python train.py --n_kv_head=8 --final_lr_fraction=0.03 --dataset="wikipedia_en"
MLP neurons of a small language model. Each row is named by its layer, matrix (up: input weights) and neuron, and shows model dimensions 128-255. Each number is 128 + 32 x the weight over its row's rms, rounded and kept within 0 to 255. Numbers have three digits each.
A block is one neuron, or neurons of one layer that tend to fire together. After each block is what it responds to, as a language model described it from the Wikipedia text at the highest values.

L4.up100:140139151158132169103140110196198103126097122166084133145117161105094111194139099129077109200100129120116111117137114183106123155159155096166130068107163126136159160120189141090108115070160102135156120175059035102164147146138075084108109172154140094137108056137150088178086155071161130125150109080176146115091119144093090080116097138126128150139084105105127156207135098127127084152094
Description: Second subword pieces inside split words, mostly names, often liquid-vowel chunks like il, ra, ro after an initial consonant: L-il-ly, Pr-il-ukov, f-ra-ction.

L5.up2:094113147123141104154182146115087132114083119133114169138037107104082115140135197070128125106091137158112174164111167110123132061149115139189106160151163176127108108138162101142130131148066091066126133145093097139130130129147125161131128186132142114111147134111132109095120131171111140100076102104134140109121106135087104145151094166164146131200075227041116106122115161096157196176129
L5.up35:070187188151136123158153169137113115081113087107115112134171118143111165110105145109151088127104135159106121089127057143134119110095103139192116108198110090070122172163162099113117105141095138096138161205090128112153139076164148085137111136168065144120133146109114172143076142116158107042118122124157083091137130140153084100134137165130158174118098114103125168180123164122158125125141
L5.up71:123178154080155164122122184140159166134194173097116120151094106165125126174158147142140123085120137095153121093123088122077166142180114127155084109061140151098137116160118165153098169197126143137085114172060138134158120146102104080142102077049158092085109139136099116198173098112141127113115132118147043081140091146127104125118156151109150113134147110089139129185136109093107107125164
L5.up194:144104124149096135104157148092065081136088151094154151138148145078117129115158100167119131135109126125193129188095229165113130101173124116161183110074112083107099117143140156149146108102120123123118102108113121117108122120082130150133102108100133130118135099126230101087167056118123130166139129131144134177078153175144116120131167161086096111096108124122163148178135088070124099110128
L5.up248:110131082125030129116143210122095113120069093085106163150099100147089082141123146150189118134083117111144177101148091168134111075092145142113087139147129165166092110091155150093146159120165107122156115162079069081113148128127036116128048053121110114109141075153140166129126073139146092148108099098124107084147144121112158106113170151114131165103173134086086137144066114115121145076115
L5.up274:120119145078117111146143118102112123156154169142136131154109115107116136206138104127117099146085132114130131112109134125114107101140165089157137127176134146125142089075120168134169110109124158112125112154091124153105085083199136098128188160111082177125208151041107126187120099139156163108060056094115059132164144147133154133136169122150097175165099188087146111159154144103169121074067
L5.up278:174133158107110101109137157114110119113122087080123125128175068139113128134143075073143112144114096103159155127114141188083118114109133132049185143155108076125126124097115131162158116128107188102141162131155093093152187074110144128150066122172045106209121066096058085121163069174121163127132157164103151067176104181116234096109123099108148129134175143100186116136152093072146104119184
L5.up307:098124154060102099140172140135099105102105090134125173150183071131085151163121071106038126150137145118103129113105141160129202100099190103121105072133123111104121110038129123203155145089116108154197135112138123122143167117100122033147105127167158157129172124125116128152129107186086155105064105155184083116154089134186147132156166157137144150110135192181104129125113083129121106119083
L5.up361:097121133140108109104164209132099142178143106084042125190086086097109110118114115159085090136167121086115133133137106134129152044143176113112119119127140096113148121118083189134144109135200122132098126138185131140094080146079143143125153149081094143096103102087109162181114111125134093080125111061137121125098128124164141111101137106195120095126113171121116154110115105070140162100149
L5.up413:142184131148069161157125102088152148145100144131102192138165079172231175165178043154083174118122105083102147172094231185138097115115144157145152133122107094168104140127084109126121086150127180153111135186064158118082111099146108147130124071145102175141106132140144087174053159163126147061096134096138122165188135130108136136109155126116144125152117151124141132127167078120123152163108
L5.up424:199129127108054128151109078103211106212106136126128144151158106124157164138141080108119097083122123088149155144117195100108161128133159159104163117135125156144134095119083125165161118084168102087127174132142068134104112118125034121176121088097127117093185077106150094191115077201194148163090140129183162198107126102173089103161099147119151112158124094138108131160139116123132108170118
L5.up550:085136153120130126183096142131063120148083111093120117118146113109136134145143132031166145099078135088131145181134132170141123137136156146120115134124075126144115149131089166183171102098172137126109192127158133079130193145134117130163125143094126103109145097128115139143094042134109139117179120132121184090118149151150133167113122151129123106132166121113129069139165147135143151174227
L5.up622:079124126148078132106112148110098112139121187087103150193120055172122089190161186158086116189109087132142109131100154150114140119137156142138117145087090129143116148099141127131118175168131166073103124080136099121131139143135137113155154160164142175119159063111115163074062135122078145140149148117172159096145158139149049124115131123100107228099113129124018094184125118123206169140126
L5.up634:158174171135081125161103101136116093115173125118124104164143164173098136144121130171127102107064118128095109159107156120118106159118151095153069134058101098134059127094133132123132132108115154128141126140060118125133223136116122159170116127160083146118122169137117169096107141103168100079024085119169091112157113113111173123131137194126151180145146168152165149151107154148155108090209
L5.up675:173117151055156083096106137096123122093118145137087154118162133128099131139114096180163139149113094145178185058054157107103127133135156151089116122114078147127098123092107077090126090120107125159142075185153139096170105112089125151137124121130131155057118183220130119090131127140141134118139078122118149136086163115194115097144135097147094110119138152119128165196084109177127155086169
L5.up679:163132173148145108124120155126138156116126111101132070175108093129161126113158100124105092142096114100199162152168166149149137098114167061180070048140143037081122068137147150124165092101116142117126086165071100121132171117135114125124200147108163139130116073066156095116177081161155134077153169104145177075133127078106119185175088141176172139130175152091143152127150096152150152120136
Description: Middle or final subword pieces of multi-token proper names, mostly people and places, e.g. And-erson, Alb-any, Krasil-ov-sky, Gasl-ight.

L3.up68:122136157105143122109124139170121102154091097137156098158140104124147144106135086118093099108146100099158094098086122116162060103175195142112104142138106101119134082166114123166124141103096172185139154125124068077112085234132102106203172145127143126081054153185105096117130075108125139156097164094093109139100104131097124090124158143137129148082156126128156136115075127118129134135094
L3.up203:080160139070218107131101150140155138135120183115173056181100169130112098074169100102132094038129089146104177130141125116136082147162154147120109156117118078181105136127149186151130131129112128203101155132119061090154094159107139112130161143117067180105130117117091074106120125122106117146164079126094107157114166158088125091017137130142208130162125138097103109113119098152128138065090
L3.up366:069125090076142108157139153139142147133096151085161139145174122152129112067140126112065125101055137148124144071074092085147084123144150116120181120194137161201129174117178112154193149165123177104138108165132175093136080170095177132158076156144119160177154168127119139142148139120106157096105134177152135158076190113077096047095171147170154144162100104102095065179132072122132168113110
L3.up388:112183135181139179135127134094170108085105118111116092144153077172103138148180082169114158175116131171151090102106161121122166131129142096101171135084137129185147118077083132106091082108096104171098144160185073096143122185164085142093138088109117144111109115130133135149115165110191136121130134147104149134108108090112131106102183151127100106171170187138225147135125110161098177158116
Description: Short vowel-led pieces such as ar, o, u, un that continue a word after a one- or two-letter opening piece, like sh-ar-es, qu-ar-antine, Kl-u-ivert.

L4.up699:107119139121068130140095084074132132119127116153142099112177083048135156115122119171123127086074136125116116080167158075084095128131192142203133165098133136164156170148129113114164137106103129136104156163122118083098103108174144058107168140124123126080137089181138162157096081096167113086176150134072089193160138141118157186200201168123159107170145132117074145074122129162111123116104
Description: Short word pieces (often one consonant such as r, l, z) just after a capital letter inside names or titles, as in Gon-z-ález, B-r-igitte, V-l-adimir.

L3.up86:134092166149127139131102130250112156151118125125098064156127126143148061103181148151130129093049130127120077107115179138097093139135111173132129105169113133142150166102195089097137162106105169144129150135206178152137090123125119096098136117084122186121125123116130149155063111125167149142107159094198072149148094140171088107116080082116084157153136103088180182153121174089169133123146
L3.up122:105115150167123112125105141130120085169168159120153081175178115084173063138138069145133080100123156117133118155128198123042130101200169084221052182110134134145096088118180100123104164148111112112135168146144115151168162091161131061099184159131179089138105107074104111104102132131125091134096167185136111059092076106123125163105121194113180194125122115114130137099109146104052111150179
L3.up324:127129096171099064140119147176080121135115142126102089106123108096159056091139126156118189149124111169178178103180142143134126128136154087072133152099065168114092071145110184149218127076074101137072075165136189153088154140162092145118118141129124119165130111137155156167119099066207134139132095166124126152146130128108145131119108160157135143164169150063164117073198136111188210102119
L3.up464:117182182131149108152156175216108115095150145145072102091175153098185069103125159174144103118135152041124102136163163106136192124099118135095129153103111131132104119114123173110145101147108196141115133150106137161109161146135041074128136141132125193139091110155056125115165129106177146070206123138162161126126118102155093142120158118184141211124161154120132162119133106112121136108110
Description: Word-internal subword pieces such as st, ann, est and z, mostly inside personal names and foreign words in tables and lists (Johnston, Danny, Zsuzsanna), plus some in ordinary words (oldest, cannot).

L4.up359:144134131142177147116170085165107172145115156167217141186091107110153099121137080146168085166102129185121153091056160083176150151128099120145126196111107145133148172155127179070110093117163112081144152132098128125144099171160068140137082185136112110139177121091102120143082141128154147078050123087104119113083090164119122146093136130068130186129138170111156144135103150126109156163163
Description: Final letter or word piece that completes an acronym or rare multi-piece word, often before punctuation, e.g. SDLP, MDMA, Harpactorini.

L4.up707:100160183155135133153154123150146141114082117129165144110119092137133073134116124179111141151105185108145099144099127168102201098131192118099152119062151093112123062097121118134124117197133159089094128133101160115079121171144138072170115087172134153157097177128131183100123122114136146111096125146121138119189119126114148126124130153153153139172113196142109171159126118164153175045069
Description: Final subword piece that completes a split proper name, mostly in tables and credit lists, such as Dav-is, Gord-on, Brend-an, Sax-ony.

L5.up38:136114203128105169119148133162094142123099136058159123139104126071179152122188132128149114110122036083179119136128165103174153149114089176109112146101171081152113168087133117121088147194112054178141136138083147099138063143119130189139100143167091129135111153116128122164139113115049137177139174155149113115134106169192141115105162132152055136166142120107176124096093151127126153164126
L5.up251:143140184117136132106130138163115148086150096165103163148094117141107021111162088104111073096125117168144167162097183104184094136107126115135097122165117087169141117137119191138123143122085108118140126100154170109136166095092083184155086144117110096173158135147146138109156114101128140138100137122160106149117117127011080158128130141197120131090124143103102161116088108169125224091098
L5.up271:082106179184139145128135164155096096133112117107121119155154146131094105118146061167158101096114157168138177089170171108156080070121121147112053102103123064141148145081177117134088161147137153122112149100128159138136161112190127157107094140089158126181144095139101144144071170125101072093098120176164104091174081138072097121142109150121187206140072105162132123141120195168132179135193
L5.up305:132131153107123138093104155103110048147151127147097119210093086158117104062179135116146139140159127170202144106129100091109141164159084142141134093076099161139179149148138097130119156076058100123160152117113166139116102178115150176167042164122131160182221131138173171110207158111065166179106102134059132096134112155133157099097138146140149114120147126093161115114064121171152141161123
L5.up327:143121140167215156132166116102184092175150092155144105176162112136142115143071092158144134112171181170151115117118128108132131110101133105082129161120068140156120176088165137120116173125098078123079135134154151098107118144143134155147094148079077091123123158135155154098084097052083076095067113066147143069128159131153108101147109156138124218128088157093148163110126169161141161252094
L5.up329:080103163086147132101118145175166104081141150164117099182107108186175157116157046105131090074103137158119132083109086108163126085099099103157100141097107136177122209130093185149111136135056121077078144139089126143125152136091114063172133120117113105121131098125155150110069096112150145116100116142133123088204075106143110168110138127158114155122120069105190126095112075126145138072109
L5.up347:155119113111073142160086123131117124134181120108181153099181122194184151158110065159113107090089167151159150116115203108146103130125123136134158132142172144104095170129099170188091100117021088139131147129111126138087104151156078166119093143079132125123169139165116149140136122093018109086066142065133131113123105076068068120106112146096127108121140123154144116139057139080147164170083
L5.up441:118143169169118096108217030176234155133134113127142128124139151111219122084082088130144117101165107167102120119129138171166066090128090115141058129073168128086131106100138087123116104109141108138165140102137109092109139137138099110112127142084137209126142104072120116134125114103074202159162153098169128159097118132104112110193128138190148158116137100089157135132148077117114098138147
L5.up445:184127123120068125166196161132103151115138136141118137129125078117186139164150086143154196092108119148182137130118140133157092076107180098136200155140118156144077089136159170112147100142095120147103174106096136142099123121207124137188099178102109106166121162072213150128097158064172195148096124172179147136108131172120111127124139174120097153238129118040089142118145141113115125129127
L5.up520:171096144074163107116127119159098161125120133185145086165139117147126088100115103126088119119113106156148149124160144119086149091129151120151096185127163114101119137091115119105162111077133105174174089172157067142120148066170092205214077124052122117150106122150148146086131127157096193145151112108192147129134107091088141093122138168105084152165124121088094147122159170134137130114106
L5.up532:122112180092137127071078158149134160135105076152167115169107109119147157173159138147152134105123128072196070092150091190194124081112119126102088148167089071121157151147166139096135111097153104146112118121153125156065162127116142147210126126083132095199144124149152079136144115076137194109077128123118127091190133163132112195093114122104128146095146090108115164121140116115114144093139
L5.up618:110141197068070172096202135113067141108084126115099161130100148115125069089154109115132170140118079165139096089182136141150106070140135170120109112122179117132140146142122137150099111139172132154144105143122141134031158127117098081099076121085130179118182103120134140106146128138152113135125172128100071119171105132165106082102114146159135115140064131096127143068104140152143151085103
L5.up674:106142128169102175117095087113165128121110121124071121146113154078110068114162108210131175121177182127110075123117119131104142087154188173107109126036104170125084145076092169166124137147111153155087159122145153162080142082129131067146058121157098183124101161134133115122152111083132075124093120147105102110122072177120128131134073097093161173146151098120147153114116120093171122105109
L5.up735:096166189127136179112152167117075143163112099057112144120149072201049109173150125173124129117147177162086156125068110117180119142153148130064065087178135098190098117167163150110152149089159132130110217112088041147091182139071087109195111165113182141118153166187127115128106133129162106169102091154159111114206137170140128158110170106189155170135148134176077164118136112115132082129096
L5.up737:131167082207157133081113164158151112134111079089149097172101130108089105049071112110100141107133157123116085118173148123096154169128127123146146196137156158175131177136136160140094142202062150174138141105147131114168131171173129178131095115099168090107148134089062127219134147127095135086078138185146129142151087194148155192155121083132089113146151200100095093063088155182122112082064
L5.up747:134166137125102139143112049095194155137123086172089225163173111143125099129141091172154139140070119126137122108108174141074100110138173071090086171160026102128128184139124133133139099086071099132111117165101165151161093134121103110109121169117148162111145135060120180174117069084086169125136091140134154108135089094098156137155135144144111091196136144131132071102092112211113145154150
Description: Later letters inside all-caps acronyms and abbreviations, chiefly the D of "GNIS feature ID", also SQS, DOD, GPS, ZPAV, plus abbreviation periods (Muhl., Hrsg.).

L3.up351:167126087128163166122136101124093156170141130141039120148143141154144152135154104168148126128127138098156167083089108112142105072156152084115118155152141097103147096090111148101092153135066108150087159127213172096176127123136138119116130167118074135199153087177123129145133081148164186090103187156211123166198136114178126076128151164149154073116167192100111146173149101117065154144089
L3.up511:155138084073115116154116157116148105156112115131089119093102145088131097103138155127157141054091122146133137052079125132018125171145122143085149149164084144137154120124162121124107071113121087184090115154115109070107048163146112129129160074134129156116150115086127127129104075124192155102094170135145123114123099175141123148131150169103043135193088152113166090125138093124088133117142
L3.up604:161083171153178108123186123140100081112086108098120157080155195116149064092195098068115149106115155096116151150129128137077091159184137137111131140156098149139150152112078132042124107144086102205101109088115144131151148164119125115166156137197104147146120104134084106128149118149175142149165132174144133174131138167143138119145125197162101127117110178091104105146092152122090146142130
L3.up673:128121129157167169143129118109113076096093201124071157134185122089097150116149120126175109152146140105150119096065123169159063092086109155192127135132119091060111171098116112117186125177127170154146056172107138116157101169142103064163146170143110095089113141123129153148176069153168116132147174179149134079112162162134105115111077174117113064169108141165131181154108143122148121105102
Description: The word piece right after a lone capital-letter token opening a word, often at line or heading starts: F-or, B-e, S-e, D-ue, T-ent.

L5.up61:058125120167137244115145114171110183131110124126121131133147117092102106109136096124097162081168108181149164117141117170140100146148149111066165077135156158191200107141151128112090156160118055092090155131070142118129158158180087094168122098076143135148172094091161144135072179152126166135105098182128131114127076183072149091114115114142167146103130184134177122141149091142124106182147
L5.up121:113121118155103221136151073103164101188147090090165151056090121135147147144095093137109100090182125010131219137085116127081051109182165206127118126092146069182100151133139132126123108139096158155128140133148086086125134138136100055155098083123135116149093071091160182163089080148119129128136173129086153119151087133146098137111149154147138150162107154126126135170138118145174107122157
L5.up149:151148179165147193137166164094122127161187126115119125155179172107163106128090138119119147113088141119127124149143119094140086136131177145167142103200135142185123176164197164137106125063099111162119112099146107103070137166113114072197138159116095160109098085097156116083152144098177124067170152082155107130107132107165131126100119148101188157106203119168155138110153123119145110100056
L5.up179:142142194120133152131114144129091113117080127072082142126150093115180101110102143193089125126126122118114129091119123171121081158124195125147110148120101142174094169151129128148114169043109081117161138141130098106110096103107104102071057123178145136129178179101149209089167084200139168191131227151097113148126098128114169113152109158153167161126091094099129141137123153156138131146122
L5.up211:137168145118171170129143130134136089164095150123166129106140152174185086146137116122168174091093115109099072128081182112106069119126117071151142184154103105095104145066140145157118127157123166158091090088161162062084104137166214103139126183076103099124122152134161172118167054162132162123135122112125140223102152054140126091150096173165103121120119094051108122092143114165153134128145
L5.up249:099138109135151187102132130076112169083114138075116128135136135104128171075099113154148096100168186065104095122118074076140148098133091145185089097138114171175154186142201093140189126149146194139073138161083102091123177142079101116124136128136112134105080108070164159115143109089116131135128136129138121137064077102143127146113128140135157125141158140187128153112094141072181129128191
L5.up282:155163128107138118166191149104150140097134124103090141146114148136173155185133134086137159075132102101137127082145124187114148127141164158146118130144111160143135083164100150139167060127058190089056138091185127096160127136156101125139135088065141127132077173134155092137096114056092155077129162135125118134134117106131140166187122101185165094179136163165095127143176086057143095115150
L5.up428:171144175113172168160157093150142088152137146084169139051143155128120130072153055107122128101119173140098110104140152088077065165130080104155122063123125136132111165097139118118132140155099139122151151182094128134155085207144091065144148147128170159157223140129147104150132074115108092108084125157065103181131156160120147162123108157116185157126155154050179166113098142092179120122156
L5.up463:177161082083120156140135087179129124138093104088149125136152122128176133131205142097124100102064145121130115104068161164095130143131164166153132097126138132142116113174115130113128106150143121164137167103131170141184121148150114123167122089051172104160166123127160164148127105105111100152098203095142071119155136131098122127203132167116174069065119131097119086138143129135105172110130
L5.up483:087118157086074125141168177132131075148129110151068146122141105159115122073150075121131115149165102074099183163136119070088157126175129148100094147151143130119105140146112090166178189111113123195105145101115078111057097169147069075181070159138120068149166170180136178047125126092097124134114162070123133136118141181091114110147094132119122123121148122094198125177192120196106162178121
L5.up518:117129152110098120127146170160151161158163073091128093081109125109074137140121099173163156112126139122141069048125156111139061136101118131146139126158139102146110175100136149119167043135120161136129202189082110111107171156154109131193097132137089142150086136106084103137118072081116114131054131144119123135194179194095128123110100149123105095141143105113101098132128120143167158156157
L5.up553:124086129142133166104154188154142181126119082069087103101160128134129187154167062139113086132137116123168132136082116166089134098090154170156122156106150116137139142142115060099088153142088067104109127118090131143159101115135147063144162107066145134125072122074184137109060096118097101095138139105124168153182172138117165049112119117137080143101163105136068164125124120178179149078175
L5.up660:138155166129149191142126147120147161141109086067072138174100164163158086147106118130100156104115114131149172098085125141109083096106149042114142083084178098105065125136087136141114090049143124131113196111124116087120114120150124148174103149134119136097137172089120106125140096113121160128103101119111135130196164103124103107157095152119158130115164153120161120102193127101154143121116
L5.up661:161177080151132163152152148109044078135076070106127073099141116157130076127114110091116158151099143048129139120128155150112041100162162127128077149132102180125130163156085135129157108153150144180044148174108152129137121123120157117138142178093163084126154125170058107223100080154092127137129137131128129150144095137123134073113166125133097118114154179132164168079124130135104093130087
L5.up662:159081140184096135149126174103136137148104107103073117099059147141165095077168134174097116110109127169127115124047124147121141158146106142085140212085167151155126138142117161114116118122163160121095154125155153165110192194168120103169139129119132130138192150157180112099096071135084086096187105155108125155177114078131137131140129127173139130086134172127100119172089086137180127153142
L5.up749:099089118124153132138138109095115154110079172110134096136159068133076156117129065153151125048077143093087141122121173069119123168144085136153162110185123136171114141143163172195102100088127122052118150145207069080090137176110094107108152110121162151124131112157135150143115121140151160105130149166132148163160068208120106188101102171157177077152179092133170095126148090152179129158159
Description: Short vowel-led word pieces right after a capital or lowercase initial letter, mostly in names and rare words: Sc-al-ia, H-ed-man, T-am-many, h-al-ocarbon.

L5.up36:186130179158135105034127154126146121142074084101117141130165093102095144112140065150129128096129104143149103114110084124087095155124149111162176143139111139201114107074117119129133122111144108118101087231100089122137150132155099088139125226110142175162114169096148123099090115107115128125139166167142086144151148138065170111135157170091154195051163119103090164147146146126104120123104
L5.up57:158183152184134198120159086087119141110110104073164145160147111108124135077108116164089077118073159146155151125122102098126155169133088148135103161156108124138064140120121148161122106115139118117153124122113119173193136126170145100170108156123144158199104099159122150222091094055116131152094138104127116102157115143122093166129143121120196116111158112114144134161118118143122122110042
L5.up116:174155093093092124080130092109180146193111133105151103190167161126137106183183104157129108070079101083140100143131093120124090130082078144161159176088101127143102106108087167163106078140112113206128058129136115184103130149126113142123164134097121132149146109161138153111149081135151115120160106149142120135138123136105095113146085135110170116191138107071222161102100150098159115134141
L5.up167:094102111130128130122091111079168098181093104098140091169108150155098169035127128077126103145113125135098136137108097142120095141194125059135157120131103110079121074107173094107175066179066107125111111136043123110158120119190058071132174110137146131109073112073143125156136156145135134082152111109118169095144146163146136132125117182086122101212141103104108161196139112113141101122104
L5.up177:126117126204135143128118072114173222139136127145098117130125100164145129138089128096153120185050103073133160134115125080052166067131126110145126177087081132166149124157122104128127129124065108109090112138074102117105118128170107135109141169127132100130144169133140107138160111100080124136136121131147125148192110139158115156132133158180109141130072141078140148164114102219107122165120
L5.up215:082130201132138190157085059158139147120117071126169112088173165158206107119141106133126106118152128136111074113120129124115119176143113137149191076121104096080121086119137135116190110098133110176084129119095151109148097183163139067141154116103142126090177115102157077160130167108136129109101105133139142121148178106141129119161085152174133117154115121131136125165138072123104128173117
L5.up299:105109194125144141122202052112095114124107082038181108086170160140124191127132111111058089098133092098104113073076130161088115140109126111159140147138189148133091095137134138100180102101122166153116106120111108154107143130183068078150080177125176129169163117142125096142130194144145146176045184184140166110127077136098154064159159113144120143135157151164149120135066103098139133146153
L5.up357:174133174150158168166116127129139153104071139112114125205130118134115123160110125137126113107105107167123142096167114133088134098124195186138163089157117070177136140060105095179197114121149159130139105187113114115162106143181143115152074092158200114108144144166097165161127136186145160131106143071090138118129140152147147135194145131143107109148121160106151151089132094143089096130102
L5.up404:127123176134107142101104110107122114160120131128108094151129157100041059120086088129085152106161142087050148098066098148053117128094134107163137182158178143169076105099115131131154092138166124081124093187103109104121130199131117131142158137100165161164137068116104098092107079080118137153083120138096118122107152140101095098205144082135090139165079129086180167118075109132071100130167
L5.up408:133208193171145144145130106117159136127113131140147128124171143118096165148109162101120148091117106117073120049080094106137097135154154135080164144061112082134128134110115160111154166169080108127130138155103112084092113132140157156162097085161146110148141070101183114136094061123090121118127160116089116151136125115136128112088124106115109160148114185115159106151136109132084132082166
L5.up410:136116159144094101138115115183123078115073196117129089103148157147120120115164137129119144124098126175106156128098068112152091111158095105161161064076135149146145101132163124130128136144135096149160078180118091092149153168160085103126097110126130100149094178115122176166137108114195160141108086131186119183173125126179117107167127173121174179128111121184154105100148088143162121128084
L5.up507:193071086121058162146167129121084103119146138131081180147164106193128097091125091122168124104221128104159105093122112163063123129208136146155085136113158119136095098120121113072108104106109136091099075138114117155141142166192100110148121128119180183162138135152108124118110108115127120146119123140200185145123143131082175100158095149125115132139052157101090127128090129186139162150093
L5.up682:103141119145076114109183119130142141165083122140141168147133140132072132135088134123073076165153087107122138118142151127048165063113168179167125166143109089113142099114140095110129035118102119148116126148123085066133200146119108076132184144115103145179147130143103195173065124195157075139131142192122167133087146121156145145126153161119130132156085158111157101110151123200157157156112
L5.up715:120162184148105128131153084132151103118099174130105168149116132151135133148143169122115137098122144153151120066041112107096120143122138153176182115148138117108129083108106086106116128136095124176071206142096108117045101209122101079172124102137166120142129144102122090160146043121120097137165097130159121103139112119099081103140151120114108027133160078120151134120129071112156163117104
L5.up716:175149130158140164090161092124180140148112136133139102107177132159072169148159109151091111063166134076116171154138121116084099094099128179235162161130091143148161139096101102160128121079149150089159150117127116140094163150052087145175126153148106151149136204160111140155130099144153148129125141134145071140138122121130125130111119119145021091143154122142202138155069112155139146124102
L5.up753:129135132139187153121098179117153136077133155112214125124167115137095070112092128199160107116076110058128177068124145154159115127108137111128198118187126140124147148138167137128160159129152147112110122143058093109076192156085107087117090087126173102184131134106121137094129212154177149153102109147160161115122066123110098099156160095130167110148146185150166101072125128121128130081116
Description: Word-internal piece, such as re, le, il, ur, right after a lone opening consonant token, mostly in names: W-re-xham, F-le-et, B-re-ckinridge.

L3.up206:122146143130128162128108148119139108176114181116141062125109170094109064083146133101155139150160204124136119183070167108187125094085170105109065146149171075135142180087144155091173099173138123167140030159082092126107196163143132128133089139114172128099090201043106143138089109070090101120078134087121110127131126191137155107133172101074119134221116131128139125078119129139171064096108
L3.up524:092139175138112117101106136121147089117091133134147136146125142071106148135184098110128062073158133159101144107138143166132120141124149109124133098164104113044164186109148173127161124149171151119134083134130152116073174155124044116130085178160130122182114098138119147111165092146173189130166070107134130069111086139071123142152111105081124148109135148110084138171109075143073174115143
L3.up621:110187141077120154115081250161116140127115115190014079119081101118136169127131130107103142092108130149124169097134112154196131123127170143218104108112083131136087164134107132102178095159118183107093100195106135126109163133154131123107096179083143092119152166133113167077157121106123155127112084110187124099136147105092132146149098109171094094123151137118131139097126082069095159079134
L3.up753:122140149150126227064132115151121100108067085165142067178136119135113128132126105127127116113138140111093126124134120139135070143102150141154128149140184113109177203127116099115166115138145108127155174171123058134096144082158102151108133122119143126146125118187116133149117151139121154118114096097139144139134112220152151182164128081126142080168103101113077170107153092120061123149170
Description: Capital letters inside parenthetical acronyms such as SPCX, CO, SCIDR, PYD, also early word pieces of proper names (Co-ach, Mass-achusetts, East Co-ast).